Weights of a small GPT-style language model, trained from scratch on English Wikipedia.
Size: MLP 448 SwiGLU, 4.7M parameters.
Architecture: no biases in attention or MLP, normalized queries and keys.
Training: a variant of Muon for these matrices, 359M tokens.
MLP neurons of a small language model. Each row is named by its layer, matrix (gate and up: input weights) and neuron, and shows model dimensions 32-95. Each number is 200 + 30 x the weight over its row's rms, rounded and kept within 0 to 999. A neuron's up and down rows have the sign that makes its largest values positive.
After each neuron's rows, "fires in" lists the words (lower case) most often at its 100 highest values on Wikipedia text that the model never trained on.

L8.gate232,209,226,173,194,222,192,191,265,232,283,181,207,205,249,212,199,211,174,264,152,221,178,225,127,191,198,224,219,180,210,221,270,165,195,205,231,199,220,194,203,190,196,192,220,236,222,195,175,215,198,237,241,246,212,158,219,243,217,204,202,226,121,222,170
L8.up232,158,194,238,183,194,173,215,197,272,207,180,197,191,211,171,214,173,190,240,195,208,179,218,166,241,190,251,242,203,222,184,207,195,201,223,260,194,180,153,193,205,181,185,201,177,238,175,173,193,173,201,242,175,203,214,220,244,178,190,201,235,156,220,131
fires in: "being", "as", "been", "according"

L2.gate231,165,240,232,208,151,184,162,187,152,233,168,171,279,213,173,227,202,210,217,148,198,213,188,209,203,166,228,227,211,211,141,206,200,181,203,241,206,147,183,201,229,212,189,211,207,217,198,156,184,166,196,232,217,192,211,213,175,167,191,128,204,200,247,214
L2.up231,141,233,201,180,181,219,206,181,248,172,175,217,215,174,199,184,223,219,262,225,150,187,209,209,232,230,197,219,174,249,171,213,161,217,233,246,220,161,181,175,166,142,198,181,201,243,197,214,167,169,196,218,217,107,173,186,150,221,177,223,234,279,257,199
fires in: "through", "including", "than", "included", "comedy", "include"

L7.gate317,170,205,215,216,199,158,132,233,265,209,216,137,198,229,173,265,243,193,216,214,116,244,248,200,232,214,191,168,209,156,207,185,167,195,202,218,165,221,201,251,215,217,202,260,231,154,184,201,234,180,175,216,217,173,219,235,221,116,165,166,262,200,227,184
L7.up317,142,155,199,208,156,194,249,158,192,197,205,207,161,204,168,259,201,199,236,252,154,188,196,175,222,238,180,267,248,159,225,144,212,193,159,246,224,188,186,189,212,204,221,179,208,175,215,239,215,199,222,148,216,224,194,170,254,202,199,220,228,161,242,201
fires in: "between", "more", "remained", "most", "southern", "brother"

L7.gate394,207,198,239,136,238,186,218,215,139,206,166,201,210,149,214,137,194,139,179,209,186,213,194,209,158,204,158,212,212,228,196,221,218,201,198,201,198,212,169,253,149,190,204,220,263,167,231,248,267,225,223,177,192,211,233,206,210,153,234,202,149,192,188,230
L7.up394,239,212,239,225,151,201,220,152,220,176,248,199,170,198,256,234,192,192,195,227,197,197,185,176,209,211,221,211,127,206,229,236,148,224,161,226,248,183,210,197,220,214,174,157,180,231,188,167,180,193,220,183,244,160,191,272,219,178,163,169,211,229,181,195
fires in: "county", "construction", "camp", "united", "park", "festival"

L2.gate192,199,206,199,182,186,204,228,216,238,227,242,201,208,230,188,195,211,145,187,180,234,240,172,173,290,290,252,252,216,176,201,220,209,188,204,175,164,215,173,208,193,246,220,257,261,191,232,169,196,184,189,181,204,176,204,163,162,200,222,169,213,223,220,143
L2.up192,232,174,184,261,227,176,207,190,199,204,169,218,248,235,189,168,170,117,208,200,237,191,178,296,221,172,241,173,188,224,167,135,192,177,238,178,169,218,211,229,188,181,128,189,192,220,211,242,196,182,147,197,205,200,170,228,222,216,215,186,194,230,197,262
fires in: "a", "after", "american", "as", "according", "america"

L5.gate47,239,242,180,183,174,182,185,217,171,249,229,171,236,204,215,203,157,176,198,199,196,172,191,199,207,276,184,191,202,193,210,240,147,187,171,210,194,176,217,230,216,225,208,249,147,190,184,248,220,200,154,224,211,232,198,224,149,200,166,233,199,176,201,205
L5.up47,217,175,172,234,186,176,202,184,231,233,159,217,173,225,159,276,236,144,228,197,161,165,188,199,229,168,218,209,189,204,185,207,172,183,215,213,209,209,229,210,209,174,190,235,247,200,189,212,180,184,215,172,196,158,193,214,139,218,227,238,225,188,208,233
fires in: "as", "aged", "age"

L3.gate426,216,177,242,161,176,181,172,193,201,195,199,208,182,167,252,168,213,164,173,221,180,201,186,200,214,215,174,153,168,252,190,203,185,235,233,198,173,139,220,190,225,215,164,276,200,234,209,237,244,206,206,196,209,227,217,227,193,136,195,194,203,236,149,226
L3.up426,156,140,181,170,232,218,157,220,172,211,193,212,204,176,215,180,189,215,188,236,236,113,215,195,184,212,226,157,171,199,159,190,118,293,197,275,192,182,208,226,204,211,252,204,210,234,189,217,255,240,186,185,208,193,222,183,218,206,153,217,225,204,190,197
fires in: "when", "where", "family", "however", "every"

L10.gate143,225,182,209,188,228,194,223,221,245,236,218,218,185,193,231,167,157,216,221,214,149,245,232,188,105,187,180,195,235,190,214,186,255,217,184,137,188,235,258,203,183,206,196,153,237,209,191,209,253,268,212,175,206,192,183,156,203,174,190,260,234,161,211,144
L10.up143,198,121,193,180,213,169,173,204,195,223,206,195,215,212,208,158,205,204,117,222,190,162,130,204,213,223,192,174,174,261,185,200,175,221,152,186,230,180,202,181,207,226,133,214,240,244,171,184,181,223,255,191,222,196,240,226,187,259,234,233,207,152,185,174
fires in: "and", "century", "university"

L2.gate255,189,162,252,145,276,175,229,207,151,220,188,141,237,199,173,208,230,206,150,161,269,203,180,185,214,168,216,193,217,266,181,198,211,239,194,214,187,196,216,209,273,199,215,219,229,179,159,224,165,197,193,190,213,230,182,185,162,161,193,186,287,219,193,166
L2.up255,220,248,203,211,265,182,189,227,237,229,208,182,191,161,247,145,203,194,176,268,217,185,208,190,175,227,254,218,228,204,215,234,188,180,207,292,216,223,222,182,225,228,208,180,175,241,239,211,241,203,200,169,177,208,151,175,213,195,222,200,233,191,174,185
fires in: "was", "as", "awards", "debt"

L2.gate443,249,229,202,211,195,188,272,197,233,176,177,202,192,152,256,195,205,179,216,236,191,164,184,209,159,166,245,181,184,228,218,219,238,226,188,191,133,209,184,145,257,213,274,216,199,212,219,208,229,186,233,193,167,186,221,271,170,174,209,219,154,248,173,179
L2.up443,170,166,197,178,255,184,186,213,234,230,190,151,266,267,217,211,190,200,124,161,197,159,171,257,197,139,216,230,207,200,180,227,231,181,235,200,214,273,149,215,204,207,256,241,251,152,196,234,231,171,174,215,238,185,232,193,163,143,212,227,234,201,217,218
fires in: "also", "while", "whose"

L4.gate229,146,260,170,173,142,237,205,226,183,190,237,136,240,190,145,177,147,201,183,222,157,204,224,177,265,206,224,221,207,195,246,166,212,221,239,204,198,235,220,176,168,219,225,151,228,207,202,235,187,177,181,174,205,221,192,172,170,205,213,179,179,252,218,189
L4.up229,188,199,260,153,214,151,167,169,242,265,221,153,220,184,164,170,235,255,221,195,244,196,199,175,195,176,197,186,184,189,253,193,210,187,245,250,221,177,206,199,166,239,197,202,207,211,209,196,171,214,209,222,224,216,251,230,176,196,175,225,204,194,203,176
fires in: "january", "august"

L7.gate228,189,192,284,204,178,244,204,177,173,239,234,282,189,175,201,232,213,217,161,179,218,231,175,183,201,182,157,192,174,163,179,191,145,233,213,195,190,235,183,179,228,217,203,236,236,181,168,221,219,201,168,255,209,202,244,212,231,209,246,139,178,205,183,160
L7.up228,207,163,226,240,160,192,182,235,219,168,194,206,183,183,166,191,190,177,226,195,207,201,207,151,191,217,195,207,162,168,264,263,208,219,179,186,176,207,272,218,237,205,169,190,216,183,224,193,236,196,228,169,209,243,142,244,141,204,186,152,200,220,180,211
fires in: "when", "if", "anti", "where", "after"

L10.gate115,213,189,196,247,263,206,208,271,203,254,174,149,187,158,173,198,235,242,189,165,204,149,203,161,208,257,264,235,289,254,172,186,224,204,199,169,190,198,205,209,202,226,174,213,195,178,214,204,204,208,203,210,220,195,183,137,207,211,186,146,262,216,219,171
L10.up115,198,217,221,274,205,201,246,184,224,146,235,192,223,240,223,188,171,172,219,101,227,224,254,180,190,190,207,244,193,214,197,209,176,161,212,225,222,200,182,159,168,256,221,235,204,151,199,184,162,170,171,205,194,167,179,231,190,198,250,187,194,185,233,215
fires in: "her", "a", "his", "after"

L7.gate408,173,198,146,156,127,197,175,194,192,239,225,188,186,211,179,208,220,178,186,190,222,183,155,252,190,210,226,200,198,272,236,175,184,193,135,229,219,174,173,185,186,173,270,176,201,247,235,246,230,213,174,212,223,197,208,187,168,232,225,235,197,223,174,233
L7.up408,157,210,204,181,172,188,209,210,228,241,237,233,240,196,207,160,173,161,186,141,189,202,221,226,186,212,142,177,210,219,238,201,230,183,143,229,225,187,221,253,186,209,213,157,231,198,201,225,191,175,226,234,166,232,189,248,201,144,207,160,179,153,148,239
fires in: "august", "final", "same", "21"

L5.gate416,227,211,173,178,210,185,202,199,142,216,242,144,249,240,191,202,133,223,160,191,184,226,200,202,236,190,223,187,175,193,231,162,194,189,220,185,259,228,255,225,198,205,184,187,182,231,216,213,194,227,237,206,184,213,209,217,185,214,164,213,194,168,194,201
L5.up416,151,183,237,187,218,223,251,193,184,145,189,166,223,147,177,173,194,165,211,219,214,159,225,220,200,255,188,185,212,202,200,259,188,193,230,225,184,224,237,182,255,246,215,238,215,220,217,177,207,210,139,237,181,200,245,177,158,197,174,231,190,196,235,214
fires in: "film", "texas", "votes", "developed", "website"

L7.gate352,162,208,230,226,169,229,220,204,209,212,267,177,215,176,215,168,221,224,140,237,199,195,207,232,196,187,202,247,168,236,226,213,144,226,185,228,213,284,207,191,226,130,216,251,201,194,180,224,172,210,169,157,204,198,203,193,209,210,172,206,201,155,227,248
L7.up352,224,209,243,217,169,160,196,195,211,229,164,208,182,180,200,234,226,243,147,176,198,204,195,189,214,166,226,208,242,195,229,239,218,261,201,191,166,201,290,209,151,209,204,201,226,215,223,173,242,171,203,173,236,229,167,184,189,159,202,262,253,120,202,206
fires in: "as", "decided"

L2.gate409,204,181,258,145,197,165,189,213,237,232,235,139,205,208,144,189,207,188,245,191,183,194,194,193,212,259,201,199,185,185,198,190,194,271,212,192,207,206,206,220,190,210,230,162,218,215,194,161,167,228,174,142,214,228,203,222,193,212,168,187,194,160,253,192
L2.up409,162,230,165,198,179,196,157,233,251,239,227,216,180,142,166,208,250,193,205,226,231,236,182,194,178,212,182,192,258,173,199,218,288,231,175,254,256,221,223,237,202,226,248,180,215,207,241,277,164,238,195,139,176,188,191,202,165,186,145,196,240,181,256,186
fires in: "government", "professional", "africa", "professor", "governor", "course"

L8.gate291,178,256,250,193,184,196,165,165,190,234,211,206,199,218,195,203,220,215,219,197,251,235,214,142,205,210,205,223,193,207,205,150,196,266,188,198,153,177,199,195,261,193,205,173,238,172,195,174,152,219,171,265,195,219,151,255,204,154,146,233,202,189,237,220
L8.up291,200,242,166,264,194,201,173,202,170,198,155,181,244,186,162,167,242,190,219,201,163,234,215,168,178,262,248,192,271,192,202,195,185,173,214,203,210,155,218,156,229,215,201,182,181,225,178,189,195,252,178,206,165,209,228,241,240,189,156,180,223,187,205,201
fires in: "there", "they", "her", "therefore", "half", "especially"

L8.gate82,215,177,243,193,193,207,278,199,243,202,162,210,197,190,147,208,247,194,222,240,217,167,208,201,194,138,183,218,251,180,218,207,215,238,175,106,223,210,195,232,248,228,211,209,200,167,238,182,193,140,147,223,195,229,172,225,182,193,208,226,164,245,159,225
L8.up82,184,222,242,199,170,163,190,259,223,227,186,208,244,188,195,172,257,202,223,215,145,235,192,183,214,153,232,214,234,202,225,182,148,227,241,260,184,192,224,224,171,235,203,211,209,273,165,181,251,209,234,223,194,167,180,222,239,185,175,225,203,213,242,187
fires in: "there", "help", "therefore", "that"

L8.gate109,210,209,186,179,209,207,185,271,212,172,233,148,184,248,219,144,167,200,236,230,168,216,142,151,221,190,177,248,171,176,223,200,229,218,198,161,157,133,236,232,203,188,230,218,283,198,202,212,245,221,176,216,218,132,252,230,227,163,173,214,232,208,152,171
L8.up109,186,227,220,179,143,212,188,208,206,165,223,175,205,185,161,152,203,257,207,174,200,193,238,174,213,213,218,165,199,142,157,250,192,187,184,204,241,231,197,213,221,182,142,214,218,173,153,153,135,221,177,154,196,164,207,240,192,190,194,180,225,168,250,226
fires in: "united", "and", "york", "century", "city"

L2.gate223,154,220,236,195,212,230,227,234,183,175,223,178,218,212,185,202,221,211,174,286,212,170,191,210,165,211,217,177,213,173,204,169,215,182,185,177,254,209,220,183,135,233,180,260,225,139,213,142,225,218,197,233,218,216,225,182,202,194,203,156,251,240,134,203
L2.up223,170,180,219,182,229,155,239,226,183,207,215,232,209,213,147,158,163,259,258,269,230,171,247,162,186,222,199,219,203,188,207,194,206,212,164,210,180,209,280,247,191,188,201,243,240,182,213,186,238,172,158,248,142,189,165,188,210,207,173,230,215,247,167,184
fires in: "when", "while", "although", "where", "which", "ireland"